Weights of a small GPT-style language model, trained from scratch on English Wikipedia.
Size: 15 layers, width 192, 9 heads of 32, 8.53M parameters.
Architecture: RMSNorm before each block, rotary positions, no biases in attention or MLP, untied embeddings.
Training: a variant of Muon for these matrices, 128M tokens.
MLP neurons of a small language model. Each row is named by its layer, matrix (down: output weights) and neuron, and shows model dimensions 0-127. Each number is 200 + 40 x the weight over its row's rms, rounded and kept within 0 to 999. A neuron's up and down rows have the sign that makes its largest values positive.
After each neuron's rows, "fires before" lists the tokens most often just after its 100 highest values on Wikipedia text that the model never trained on.

L3.down382,205,207,212,162,222,195,242,181,191,234,192,178,190,168,191,332,133,202,260,190,121,172,178,201,252,162,210,192,254,219,216,166,242,199,312,215,107,129,182,130,231,198,232,213,210,265,205,194,272,209,211,156,144,177,161,246,219,212,246,184,175,205,167,162,170,196,162,187,208,177,194,208,195,222,233,150,56,139,204,194,228,221,187,191,172,172,229,250,210,211,187,214,113,184,230,211,188,153,217,237,211,157,247,193,202,212,252,195,195,211,181,243,227,220,227,197,278,129,194,216,215,108,207,200,193,211,143,239
fires before: "\n", "\n\n"

L3.down100,193,153,266,280,250,149,176,179,175,172,197,186,145,155,186,186,200,226,181,176,144,269,177,202,172,201,164,198,145,278,184,174,267,160,221,204,278,188,156,202,201,158,233,247,175,201,211,201,202,221,194,168,237,170,211,152,195,148,167,196,178,267,97,192,171,309,206,186,183,264,165,228,158,208,107,160,207,275,193,185,219,234,238,219,236,238,206,242,176,244,179,218,264,167,205,177,238,188,212,199,211,191,253,257,260,260,113,277,206,218,213,229,195,189,126,203,276,233,178,240,197,194,262,269,195,156,193,135
fires before: " |", ",", ".", "–", "),", " ("

L12.down250,241,175,225,180,187,195,175,190,193,206,222,152,119,210,215,164,274,205,171,206,207,218,215,154,211,307,157,200,193,241,246,219,216,208,246,227,207,198,185,218,223,228,185,213,206,201,198,224,266,168,192,244,161,171,169,172,206,125,206,226,214,158,187,348,242,180,168,132,163,171,239,203,144,237,224,162,207,170,125,168,262,217,233,178,141,216,157,208,224,283,249,260,196,191,251,156,181,159,223,187,174,254,253,209,201,202,207,233,219,169,261,260,236,197,231,207,214,265,176,190,106,210,194,207,188,205,209,202
fires before: "1", "2", "i"

L2.down400,185,245,220,217,255,196,235,242,127,215,159,224,213,173,219,229,287,131,243,176,255,177,235,187,231,290,114,223,170,142,172,211,203,179,110,201,188,136,236,216,119,223,142,250,244,181,204,233,188,247,226,228,249,206,144,157,192,170,199,251,225,222,164,111,201,219,173,201,157,192,201,215,215,254,223,187,212,150,240,258,169,190,222,293,205,225,213,243,177,186,166,156,203,187,204,190,214,125,172,221,229,223,170,196,216,172,242,256,179,287,236,217,178,127,221,204,252,207,291,268,231,223,220,247,220,221,193,88
fires before: " |", " z"

L12.down179,201,190,173,173,190,225,202,234,266,220,171,113,125,209,250,198,254,179,211,211,143,229,186,232,193,236,175,191,282,136,216,161,234,204,218,191,235,229,231,121,149,162,165,154,212,217,238,259,149,200,205,210,193,203,240,227,244,106,209,176,204,177,237,212,211,222,210,166,190,215,151,277,166,247,287,194,125,117,249,224,253,153,189,235,178,176,178,240,211,197,138,313,270,197,183,239,126,243,169,186,163,181,170,200,244,165,230,214,248,147,140,131,236,180,212,174,141,275,205,195,212,182,223,213,237,165,183,153
fires before: "-"

L2.down367,270,209,209,161,166,127,133,208,285,180,245,208,226,152,201,208,179,199,215,183,256,210,226,148,260,295,233,220,224,244,240,196,198,220,247,219,229,196,186,164,224,172,244,180,204,189,225,203,182,250,239,173,210,166,212,279,259,148,151,145,245,169,176,185,180,128,215,253,228,145,215,256,162,245,254,199,184,142,141,127,200,205,254,185,165,196,220,168,131,212,235,190,226,157,252,220,174,197,284,196,192,233,260,149,201,156,219,264,187,94,214,255,207,156,162,251,183,204,196,228,185,194,210,200,186,106,305,200
fires before: " "

L5.down44,236,237,150,241,219,187,77,189,202,188,179,200,231,171,167,188,196,126,172,143,173,160,156,188,199,176,142,237,171,194,185,153,245,166,194,237,210,147,209,239,171,181,162,254,174,94,123,198,184,253,289,185,181,226,103,207,179,214,203,146,190,222,180,227,163,233,173,203,124,215,262,175,263,239,238,141,177,226,204,245,130,216,183,208,238,220,206,200,177,143,195,183,222,188,161,190,257,166,126,230,170,187,163,173,223,201,195,185,184,223,203,130,192,162,182,199,194,157,269,216,182,200,189,127,173,211,267,145
fires before: " ", "%", " |", " s"

L11.down413,179,221,149,142,193,143,177,162,201,187,192,148,173,167,158,253,208,221,186,161,275,72,190,168,197,180,186,241,199,225,171,170,191,131,163,213,141,182,240,173,233,208,189,245,282,220,217,255,148,172,161,241,268,215,176,220,210,141,195,259,271,212,219,268,231,203,211,204,145,225,164,269,202,207,229,240,205,198,179,94,198,177,246,179,138,287,212,226,199,165,162,155,223,132,131,196,167,237,240,181,257,172,237,105,186,160,172,163,132,197,227,196,217,171,193,187,217,160,173,190,160,137,247,215,147,173,189,199
fires before: "ry", "y", "ic", "is", "ies", "ics"

L8.down342,162,218,204,300,278,171,199,222,270,239,222,222,226,115,179,197,145,208,132,181,198,213,152,273,247,192,217,183,231,208,203,187,221,193,186,142,182,209,248,161,217,132,168,174,246,196,220,216,162,163,285,205,214,159,280,195,193,190,205,169,164,256,264,198,209,178,222,286,177,222,139,225,243,231,190,201,238,242,181,156,201,173,190,142,196,242,184,260,191,238,229,190,150,242,214,204,215,130,238,225,198,220,170,180,249,178,258,136,177,222,195,271,240,265,220,171,184,205,234,218,229,230,176,236,196,174,224,235
fires before: " |", "ak", ":", " in", "p", " of"

L2.down165,154,197,240,232,194,226,166,255,268,330,126,200,179,180,174,251,226,164,191,182,193,186,232,182,161,129,174,195,238,254,261,238,185,226,238,173,233,251,177,181,195,234,184,216,162,217,190,180,162,240,176,195,224,180,179,198,238,273,118,235,141,175,212,146,128,213,244,142,178,231,180,168,188,195,266,233,174,213,246,232,208,188,221,175,149,177,164,217,201,151,212,184,258,245,313,198,216,169,139,240,219,125,229,237,230,170,132,183,183,272,230,177,283,188,162,161,271,223,171,143,242,230,207,156,243,249,180,115
fires before: "%", " |", " m"

L9.down371,209,195,244,200,198,198,181,237,222,223,220,198,227,108,192,234,234,254,169,177,183,280,212,222,199,162,230,196,247,145,163,147,216,232,164,248,218,278,215,178,191,237,181,224,204,190,148,245,214,172,275,221,244,223,212,189,227,293,170,230,209,191,163,277,124,137,254,167,189,161,177,177,197,161,175,279,245,179,149,93,190,270,183,221,200,161,209,221,247,152,172,179,156,195,211,274,211,146,242,192,280,189,251,225,231,216,242,254,237,183,138,164,264,221,180,240,204,212,210,192,209,196,255,172,211,174,223,194
fires before: " |", ":", "C", "op", " the"

L9.down10,181,203,216,205,232,224,218,161,226,126,229,256,97,233,232,209,196,177,142,202,172,168,182,224,157,215,294,225,242,218,154,216,250,214,165,293,219,283,200,109,161,198,225,218,209,121,224,167,183,181,170,138,189,243,192,110,215,225,212,197,277,229,228,207,211,147,199,96,202,151,187,110,85,156,283,183,236,110,188,209,247,266,229,154,205,208,214,264,176,130,167,214,196,228,184,238,237,234,196,213,187,172,164,159,159,178,211,169,206,186,264,225,198,137,196,237,185,180,204,152,131,176,167,201,137,157,234,145
fires before: "ed", "ent", "ation", "y", "ion", "ition"

L10.down481,197,221,253,187,171,247,203,244,205,316,257,151,249,157,187,302,181,150,238,194,237,212,141,150,178,198,219,210,175,123,292,183,219,145,191,195,173,173,193,249,221,157,208,141,280,215,195,198,292,216,250,183,157,182,224,194,206,221,211,117,217,203,212,127,208,195,184,193,199,139,311,202,230,165,223,206,247,254,225,174,234,249,164,182,224,210,185,161,219,236,262,236,185,167,280,200,103,225,159,159,201,212,134,193,223,183,237,205,228,187,227,201,150,232,177,235,182,193,172,231,235,222,212,228,170,255,161,157
fires before: " |", "F", " ", " medal"

L10.down499,185,185,216,220,176,214,304,251,243,116,194,183,264,207,248,188,213,134,221,150,175,263,115,149,157,181,209,141,203,144,172,178,162,218,147,256,220,191,161,262,180,141,203,163,246,214,187,183,240,169,199,268,206,145,226,177,186,210,230,212,216,182,206,98,227,201,230,249,233,184,250,147,199,124,139,207,212,180,181,194,220,118,167,219,206,154,190,246,139,158,161,245,217,222,237,228,186,211,271,164,188,256,122,200,227,231,226,190,189,195,146,185,239,123,129,203,221,152,210,177,157,148,259,241,208,161,186,208
fires before: "ad", "hed", "c", "en", "ind", "ke"

L3.down365,195,167,214,233,150,193,212,209,150,225,170,221,179,191,210,184,142,228,226,132,137,226,173,283,138,118,189,169,219,244,265,173,153,124,199,181,173,227,206,125,218,186,203,174,235,252,168,108,204,250,229,161,226,204,196,181,194,219,176,158,142,218,220,203,141,214,215,186,175,206,178,175,131,185,141,228,160,213,169,193,208,224,183,251,234,211,233,205,198,164,123,192,180,234,217,124,160,262,180,192,228,187,236,297,181,161,164,196,230,223,152,323,264,213,256,198,236,263,225,229,203,198,124,127,243,268,163,258
fires before: "%", " |"

L2.down96,172,180,212,183,256,212,242,232,230,189,206,224,274,207,221,255,210,253,254,222,238,226,193,234,225,154,217,184,187,141,181,185,206,180,209,201,165,218,194,149,183,174,129,182,258,256,232,189,208,163,197,141,190,212,168,270,267,195,264,143,260,196,186,137,200,196,177,176,202,198,150,182,189,233,134,167,215,190,153,224,193,199,195,169,205,258,134,203,233,228,205,213,225,167,134,231,192,268,209,231,262,186,211,145,248,134,186,236,150,195,184,187,146,202,213,140,169,235,222,126,203,266,217,187,173,162,135,227
fires before: " |", "–", ":", ","

L10.down210,189,290,279,219,145,191,204,215,187,121,178,153,134,203,205,222,167,189,213,141,203,205,212,206,204,286,242,174,209,181,213,159,199,221,184,239,180,275,259,126,166,182,181,261,189,177,212,111,174,238,188,226,220,224,235,220,215,188,161,230,230,206,133,188,182,142,157,141,268,149,220,216,187,165,204,173,284,214,190,216,226,295,185,181,227,162,166,216,169,121,178,182,210,123,220,203,184,179,233,250,223,159,220,237,182,198,246,141,157,161,221,222,295,294,132,152,225,146,206,190,225,164,126,205,204,222,144,224
fires before: "ent", "ence", "o", "ing", "ed"

L2.down303,167,219,193,197,199,234,221,188,258,209,239,230,257,137,239,285,150,170,197,162,227,183,201,218,222,172,144,212,219,236,288,256,231,174,223,135,268,198,202,165,179,152,176,209,206,233,213,173,271,182,192,182,177,208,184,155,149,199,239,250,232,220,355,244,203,238,216,152,185,251,157,200,115,223,202,216,152,228,206,203,233,155,172,201,209,192,191,226,241,165,212,173,166,207,151,205,228,233,105,149,205,197,233,212,146,215,248,225,211,286,165,257,198,239,160,206,257,196,165,130,203,188,217,248,257,147,208,162
fires before: " |", ")", "C", ";", "ed", " E"

L12.down133,116,187,150,129,243,215,178,208,243,212,159,242,185,198,196,200,234,157,169,210,263,196,196,324,255,242,235,164,196,219,171,202,208,234,225,249,161,186,141,131,136,131,268,213,199,210,178,166,245,234,177,214,286,221,212,222,212,129,212,210,166,171,227,224,170,192,197,168,203,186,113,217,204,212,235,198,122,161,217,170,178,222,234,113,224,234,200,183,195,213,215,212,237,217,230,212,183,205,230,246,140,179,235,180,180,230,193,236,158,217,142,245,174,141,204,285,198,176,192,253,229,244,235,235,161,202,188,242
fires before: "-", ".", "field", "ham", "s"

L3.down58,170,230,204,91,221,255,209,198,242,143,131,183,121,208,165,198,213,132,207,174,196,108,212,235,192,104,202,202,184,194,123,163,236,148,211,198,225,186,191,182,235,245,217,228,114,184,177,123,224,168,202,224,230,201,218,124,146,271,218,168,212,222,200,254,196,188,175,139,162,226,221,146,217,271,268,207,171,260,293,214,203,191,209,200,193,173,151,184,246,162,263,207,194,267,162,242,217,185,248,182,135,276,179,208,230,202,147,278,170,210,159,182,125,176,196,182,194,148,220,165,152,176,190,223,171,163,163,216
fires before: " |", ".", "b", "ch", "l"

L3.down204,139,182,221,198,241,216,186,272,224,233,141,298,132,146,231,309,234,218,203,215,226,172,168,120,180,221,226,121,235,190,214,184,182,225,183,190,215,225,312,176,193,238,195,145,116,219,281,223,171,250,184,164,235,226,256,177,143,185,199,186,176,211,197,232,237,159,162,279,156,122,263,207,265,248,229,206,179,221,207,187,271,199,259,238,196,182,201,200,220,151,208,209,217,227,144,195,160,206,172,196,250,182,241,265,184,165,156,159,216,265,121,189,213,246,210,189,133,225,211,163,179,239,213,189,191,127,189,288
fires before: "s", "A", "m", "t"

L8.down139,211,184,180,137,264,201,198,139,203,181,225,202,214,260,190,219,223,122,221,181,90,225,239,174,212,229,209,163,188,176,212,133,188,187,253,238,167,262,201,188,186,218,223,211,176,170,193,248,243,200,182,178,294,216,160,257,216,138,207,230,210,208,282,192,136,175,168,206,225,196,114,199,196,212,231,229,251,194,213,217,232,255,183,171,213,259,124,231,239,221,160,167,149,189,177,196,216,191,166,199,153,239,217,218,171,165,191,184,184,217,111,163,181,227,289,130,274,219,172,142,197,212,171,177,266,170,186,231
fires before: "-", " ", "+", " U"

L12.down68,146,79,173,121,266,174,171,213,199,171,223,175,220,155,165,207,124,198,231,250,164,199,193,245,242,300,132,139,186,177,275,210,205,289,169,162,174,180,207,225,173,192,200,120,216,202,279,221,224,238,220,243,191,227,205,261,201,169,284,255,242,172,140,242,247,183,174,150,229,239,209,126,261,160,237,196,210,226,130,188,233,226,156,215,178,243,192,190,196,228,229,197,141,177,232,187,194,137,192,214,174,232,208,271,176,214,230,163,137,182,228,204,158,173,182,186,155,154,256,127,246,208,196,131,272,193,185,238
fires before: "i", "u", "un", "ing", "in", "ong"

L3.down480,215,220,138,171,181,209,183,268,142,180,132,195,175,155,160,230,268,189,212,159,212,141,211,164,229,259,185,212,220,294,194,151,167,215,291,202,236,162,184,124,208,193,271,175,191,185,200,287,216,196,206,176,205,261,252,197,132,220,219,200,180,189,118,198,233,152,221,149,225,279,184,183,184,200,208,202,188,195,204,195,236,156,280,239,148,214,197,254,168,178,171,150,257,250,215,184,158,225,195,162,246,185,217,206,305,133,142,218,166,205,193,243,181,178,186,211,199,217,234,181,202,183,209,236,250,139,269,221
fires before: " |", ".", "e", ";"

L2.down372,163,189,232,187,255,187,163,191,216,179,227,250,246,189,239,87,216,112,176,216,266,170,234,169,195,235,191,207,163,167,255,246,197,173,169,183,252,196,141,89,93,265,226,226,205,217,235,234,89,246,208,201,272,215,189,183,161,197,171,173,182,215,204,199,233,224,163,225,168,143,266,198,212,217,186,271,255,216,232,199,157,143,191,209,166,209,287,154,199,144,220,208,269,258,239,205,177,142,211,199,189,259,228,162,220,194,186,250,202,197,207,242,226,226,195,210,197,193,278,204,193,154,201,202,164,237,244,194
fires before: " |", " "

L11.down158,179,193,164,152,268,204,161,226,232,238,210,164,261,167,169,190,173,217,177,237,120,222,164,217,236,180,195,143,206,194,193,123,190,218,210,203,232,247,252,119,208,232,181,185,283,261,253,234,169,160,198,154,158,276,206,241,198,237,242,205,197,164,134,270,225,182,188,167,225,168,254,176,204,197,241,245,167,226,193,186,133,233,216,155,149,236,125,170,215,146,191,209,214,165,159,217,251,181,151,179,190,224,248,167,249,254,236,247,211,198,250,166,263,133,194,90,167,248,228,189,173,178,269,192,152,166,111,253
fires before: ",", "ts", "ased"

L3.down168,234,257,151,242,188,163,193,165,237,212,207,146,239,148,217,234,216,179,214,256,151,302,121,207,201,188,184,250,206,193,222,228,172,216,247,178,206,158,241,292,190,208,201,217,256,187,206,202,212,180,232,161,276,184,182,220,134,182,167,207,174,198,201,264,140,195,273,164,189,125,218,212,121,197,175,231,169,185,166,187,249,197,224,186,204,272,117,144,229,194,266,173,233,167,213,233,153,223,171,171,199,157,169,201,196,315,183,154,159,264,141,163,204,224,212,194,104,215,164,187,194,244,199,135,255,278,181,225
fires before: " |", "N", " medal", "C", " his"

L2.down207,204,171,200,200,180,177,244,181,173,222,192,195,206,172,164,153,191,163,183,245,226,245,253,208,210,250,189,232,139,175,142,184,251,236,212,123,232,202,157,185,147,156,182,241,163,184,257,244,192,198,239,171,187,221,227,229,268,224,160,233,219,257,158,128,182,210,175,80,226,294,168,137,220,113,157,179,176,224,175,156,199,199,275,228,177,154,135,227,182,198,236,92,278,164,253,110,180,265,211,154,180,183,181,186,189,183,143,203,230,118,210,167,241,180,134,126,178,186,204,164,193,233,204,126,266,178,188,218
fires before: "–", " |", ",", ":"

L3.down224,228,201,158,180,173,224,124,139,171,224,195,198,223,191,267,248,233,188,212,191,212,128,212,248,232,212,240,237,120,212,194,179,216,159,228,155,156,240,182,169,204,222,250,225,216,243,224,170,232,238,251,199,238,175,110,240,169,209,223,125,205,297,124,175,200,169,127,140,208,178,187,207,160,227,193,239,206,197,209,189,105,219,258,231,148,133,206,232,133,224,211,213,169,281,280,187,191,187,184,156,195,132,185,207,273,167,219,266,216,169,276,196,202,188,278,246,269,222,222,174,182,196,203,232,244,171,231,205
fires before: " of", "ie", "d", "ure", "ed", "ow"

L10.down174,190,148,164,240,251,190,226,304,215,156,245,119,191,236,212,160,239,128,189,167,187,236,222,251,147,264,272,202,205,206,244,181,144,270,209,177,159,249,220,198,188,196,141,203,177,189,164,187,143,277,216,239,144,205,178,179,195,184,156,231,187,243,202,196,193,248,211,221,240,204,170,191,250,215,216,250,250,203,164,220,236,262,160,167,210,236,155,248,63,214,202,130,256,157,218,234,209,184,254,195,152,268,266,188,141,239,222,114,196,193,163,171,251,269,157,140,260,239,226,219,190,172,177,243,279,198,231,187
fires before: "en", "hed", "ated", "ed", "ely", "ak"

L3.down7,295,208,170,94,205,193,191,196,173,187,159,212,196,159,172,148,252,168,154,223,206,165,210,200,253,249,199,158,191,189,245,225,224,203,216,156,216,250,213,97,272,254,180,137,235,144,189,256,237,217,219,168,173,228,195,199,168,111,204,180,126,173,187,192,214,162,182,177,204,222,169,190,260,201,276,211,261,229,185,164,220,215,241,243,166,219,203,181,250,182,252,190,228,196,275,191,213,156,248,184,205,191,168,209,212,215,181,230,164,198,170,220,239,160,152,202,218,223,168,199,135,252,197,169,240,193,203,175
fires before: "1", "pl", "2", "m"

L2.down141,221,228,123,105,221,209,215,189,160,258,229,201,191,247,203,192,173,262,242,198,226,219,257,185,182,228,234,200,192,242,175,184,242,196,188,212,237,177,167,223,143,176,262,189,201,208,163,145,240,264,229,164,170,186,241,271,206,148,170,204,172,225,207,169,166,182,199,169,200,194,211,181,213,214,154,235,147,189,198,171,255,219,208,168,75,232,184,223,92,250,163,198,197,188,208,188,200,138,179,253,218,212,279,264,197,213,177,223,225,99,227,275,153,217,232,150,151,213,206,230,99,192,148,187,145,159,317,176
fires before: " "

L2.down304,282,228,180,185,284,245,249,161,181,165,263,207,216,232,286,173,171,191,274,208,221,161,235,165,160,221,290,212,255,245,203,233,170,216,225,203,268,295,195,210,254,235,174,177,144,221,205,107,178,137,164,153,285,210,173,219,264,135,160,244,119,201,134,100,235,236,168,156,207,183,190,207,159,211,243,189,175,173,173,201,182,199,202,205,193,257,178,196,195,221,262,236,249,139,126,176,224,218,207,249,220,216,266,203,184,232,182,188,159,217,197,234,231,220,228,196,208,148,167,207,166,145,189,121,232,157,224,160
fires before: " ", ":", "==", " life"

L11.down272,176,209,253,200,246,237,237,208,204,243,150,233,216,165,189,236,200,187,208,281,216,145,185,207,210,219,202,150,251,186,209,222,278,176,214,233,196,158,173,211,131,182,203,184,248,194,225,201,162,244,130,236,239,292,181,116,173,191,178,135,223,150,182,152,187,159,251,139,162,226,187,223,220,164,143,188,194,168,182,162,236,194,161,152,251,188,165,206,259,238,162,151,175,234,183,252,281,195,202,187,179,227,211,231,124,164,111,210,214,211,126,203,179,212,204,222,185,194,193,230,165,179,287,231,182,152,214,237
fires before: "-", "s"

L12.down229,197,146,184,220,159,229,272,225,172,246,204,266,168,209,182,204,155,148,185,231,176,153,205,217,216,233,147,198,210,102,201,262,257,301,281,273,194,182,267,229,215,218,213,134,150,212,187,285,173,199,197,191,242,144,170,240,254,171,212,156,204,151,230,214,197,125,199,195,244,229,302,190,193,233,182,273,213,244,195,174,184,265,224,236,204,85,222,143,165,207,243,206,237,235,245,149,196,202,249,183,224,245,235,130,156,248,208,182,162,221,182,194,231,138,214,214,166,231,185,221,215,185,249,169,192,246,241,236
fires before: ":", "W", "-", "E"

L2.down55,246,174,157,192,208,201,178,216,176,185,164,183,166,269,108,206,191,229,233,159,187,168,245,208,275,158,250,187,148,211,257,170,176,220,207,216,125,106,211,137,188,192,175,178,262,150,154,243,202,201,227,183,198,224,254,255,193,226,155,209,160,133,124,147,141,129,119,176,198,257,147,184,244,195,197,139,163,272,151,170,148,205,212,187,174,245,199,226,273,222,268,200,203,176,160,280,86,244,144,211,264,180,190,229,224,151,206,229,178,175,125,220,183,168,215,170,229,191,187,248,236,128,219,176,270,165,225,214
fires before: "l", "s", "t", "fter", "cc", "ll"

L3.down56,248,221,190,174,155,229,108,158,112,288,157,246,207,250,174,223,222,167,173,194,219,109,236,170,214,211,164,215,299,213,218,196,186,189,185,158,229,241,155,142,195,155,296,148,164,179,224,205,209,278,258,291,256,154,206,266,207,226,114,220,174,170,145,212,196,220,277,140,272,199,220,197,245,195,225,153,201,188,127,166,131,252,188,173,173,181,198,263,244,217,139,220,149,186,169,235,203,228,184,177,174,234,210,294,240,163,135,243,199,196,179,176,164,217,183,206,268,151,181,232,227,265,152,225,258,225,222,174
fires before: "%", " |"

L3.down38,216,129,259,235,215,200,232,213,271,319,224,184,189,160,208,137,206,270,205,191,282,214,211,171,211,160,145,199,160,204,204,197,194,230,245,178,180,226,165,159,149,173,267,179,221,247,203,218,287,267,197,232,162,172,244,170,147,253,207,215,195,189,239,126,150,186,207,192,189,229,207,187,235,168,196,136,188,189,150,172,195,225,194,240,141,206,228,236,266,221,164,225,212,239,213,218,202,267,195,219,278,212,194,156,248,232,156,201,196,115,224,281,218,226,252,204,204,141,190,144,186,165,165,112,179,231,239,142
fires before: " |", "%", " m", " (", ",", "."

L11.down350,230,228,219,134,216,247,219,208,166,277,198,151,221,255,224,167,211,142,215,206,195,254,221,173,200,206,238,189,194,182,194,253,212,276,180,239,208,213,200,179,146,198,174,162,148,199,147,171,160,201,202,183,236,180,225,179,227,189,239,267,237,269,231,208,219,160,225,219,132,174,174,125,149,226,195,231,249,225,186,128,185,169,226,195,128,154,134,146,158,214,218,187,116,153,156,178,187,217,181,203,175,138,208,161,206,259,168,200,211,180,263,136,181,267,188,135,167,138,252,221,182,225,149,250,248,237,248,234
fires before: "==", " ==", " life", " and", "istory", "ography"

L2.down222,194,196,196,243,197,236,225,279,184,162,205,161,164,271,158,232,145,190,236,231,191,272,181,184,189,169,215,239,217,191,259,136,186,161,230,190,143,190,217,184,246,158,179,214,205,206,206,276,238,197,202,207,194,233,142,276,175,222,189,163,245,133,284,191,95,176,211,98,206,204,150,148,238,246,238,229,123,241,202,154,186,184,201,165,185,213,218,172,272,205,233,189,148,261,220,187,169,263,234,175,261,206,194,215,141,203,234,125,207,222,223,176,246,208,152,226,258,192,174,212,166,181,179,238,198,144,207,217
fires before: "l", "s", "fter", "t", "cc", "ll"

L3.down325,171,154,166,247,157,243,148,87,137,244,189,89,196,214,240,233,173,204,146,184,190,176,243,160,186,186,176,184,206,184,216,166,197,139,166,210,259,206,118,194,250,262,234,220,251,166,274,204,246,184,202,233,223,285,200,266,217,265,234,196,233,204,175,218,220,172,245,184,222,196,231,170,182,250,191,200,240,194,187,205,202,93,251,141,256,253,171,200,279,183,177,168,176,154,281,247,176,153,147,251,218,252,209,185,229,213,166,228,225,205,206,229,159,204,144,239,232,238,232,136,151,149,253,189,169,138,237,185
fires before: " ", " Rep", "i", "s", "a"

L11.down206,149,185,192,168,128,184,228,169,177,174,165,192,181,252,247,191,211,189,214,139,170,192,200,301,242,144,255,264,192,204,185,190,178,257,268,150,193,194,239,8,197,208,200,206,178,176,208,239,213,213,228,237,179,165,134,193,205,186,151,207,158,203,243,149,204,147,170,166,210,192,171,213,120,228,176,137,161,236,201,228,183,143,221,233,244,150,230,194,215,265,182,97,241,210,232,182,180,230,149,251,201,163,174,232,195,210,172,223,245,174,172,297,233,108,211,200,123,214,204,228,174,243,207,194,184,193,145,204
fires before: "s"

L3.down471,211,229,194,321,206,219,152,227,206,171,207,221,143,148,128,142,163,246,203,210,134,163,149,242,204,182,300,136,152,228,166,172,175,172,281,213,200,195,170,196,146,162,183,217,231,139,132,248,217,218,191,158,224,178,160,179,182,173,243,234,222,124,175,162,222,153,243,190,190,159,168,189,279,176,170,157,224,192,188,161,188,226,131,113,224,249,189,217,190,160,235,169,241,211,191,221,201,142,229,188,244,173,200,225,207,166,245,257,224,238,129,167,160,223,186,258,192,153,204,238,156,154,212,184,185,250,207,170
fires before: ".", " of", ",", " in", " and", " as"

L11.down62,178,160,158,172,118,151,169,237,152,189,184,235,297,208,186,190,227,182,221,242,177,250,193,199,250,288,102,163,162,205,272,144,196,236,218,291,175,276,187,230,178,183,242,187,142,254,195,241,197,144,192,214,228,188,237,242,207,169,226,198,265,172,241,224,175,213,219,213,166,178,229,159,164,135,179,241,156,225,212,186,229,208,250,104,182,187,157,173,158,153,184,160,236,200,148,289,234,199,178,189,220,161,203,126,140,219,196,147,195,211,184,189,226,227,251,256,175,175,298,236,216,196,214,229,208,223,245,247
fires before: "-", "ed", "ific", "ing", "t", "s"

L3.down160,205,236,239,167,289,230,183,172,205,184,211,210,255,128,219,171,194,248,214,210,180,200,222,211,161,221,232,189,206,223,311,145,281,196,198,288,210,213,153,254,256,224,211,270,167,238,218,282,194,268,229,198,205,204,223,212,195,197,230,199,233,234,179,214,187,190,183,238,133,181,216,201,211,268,119,171,168,203,130,99,279,135,158,188,176,183,139,207,131,155,192,211,200,179,204,230,218,184,230,215,210,202,233,179,160,163,215,360,207,155,241,238,259,210,149,232,185,195,168,257,211,223,187,138,234,182,197,229
fires before: " ", "ly", " as", "ip", "al", " |"

L3.down193,276,191,229,146,198,210,230,97,134,198,175,209,157,193,209,266,186,278,252,186,250,141,212,254,247,229,193,173,204,133,221,228,242,152,174,154,180,185,208,221,187,130,249,144,185,208,208,204,212,251,228,173,234,234,219,231,189,262,270,221,218,189,154,202,164,218,169,108,166,207,153,141,213,179,185,236,143,221,251,174,187,199,187,254,181,233,184,210,226,235,236,224,230,286,203,206,254,150,144,150,178,218,207,225,221,164,238,219,236,214,199,281,235,239,207,188,164,207,227,236,234,203,230,208,264,268,292,292
fires before: "ent", " of", "na", "ment", "ed", "lished"

L3.down239,202,240,152,190,212,120,229,208,177,225,200,207,173,202,190,232,137,188,246,117,166,196,304,233,194,273,172,251,211,250,191,191,250,256,278,203,213,232,154,160,174,161,200,193,192,171,177,218,231,194,207,177,198,205,214,287,184,195,193,244,316,263,251,178,156,211,182,317,197,139,157,136,74,232,218,146,178,184,142,81,165,211,196,222,146,171,221,177,208,181,232,263,151,250,177,226,197,128,201,203,217,211,184,168,239,196,203,237,186,122,168,265,173,204,111,196,206,207,191,240,229,268,215,133,257,163,197,203
fires before: " ", "ine", "\n\n"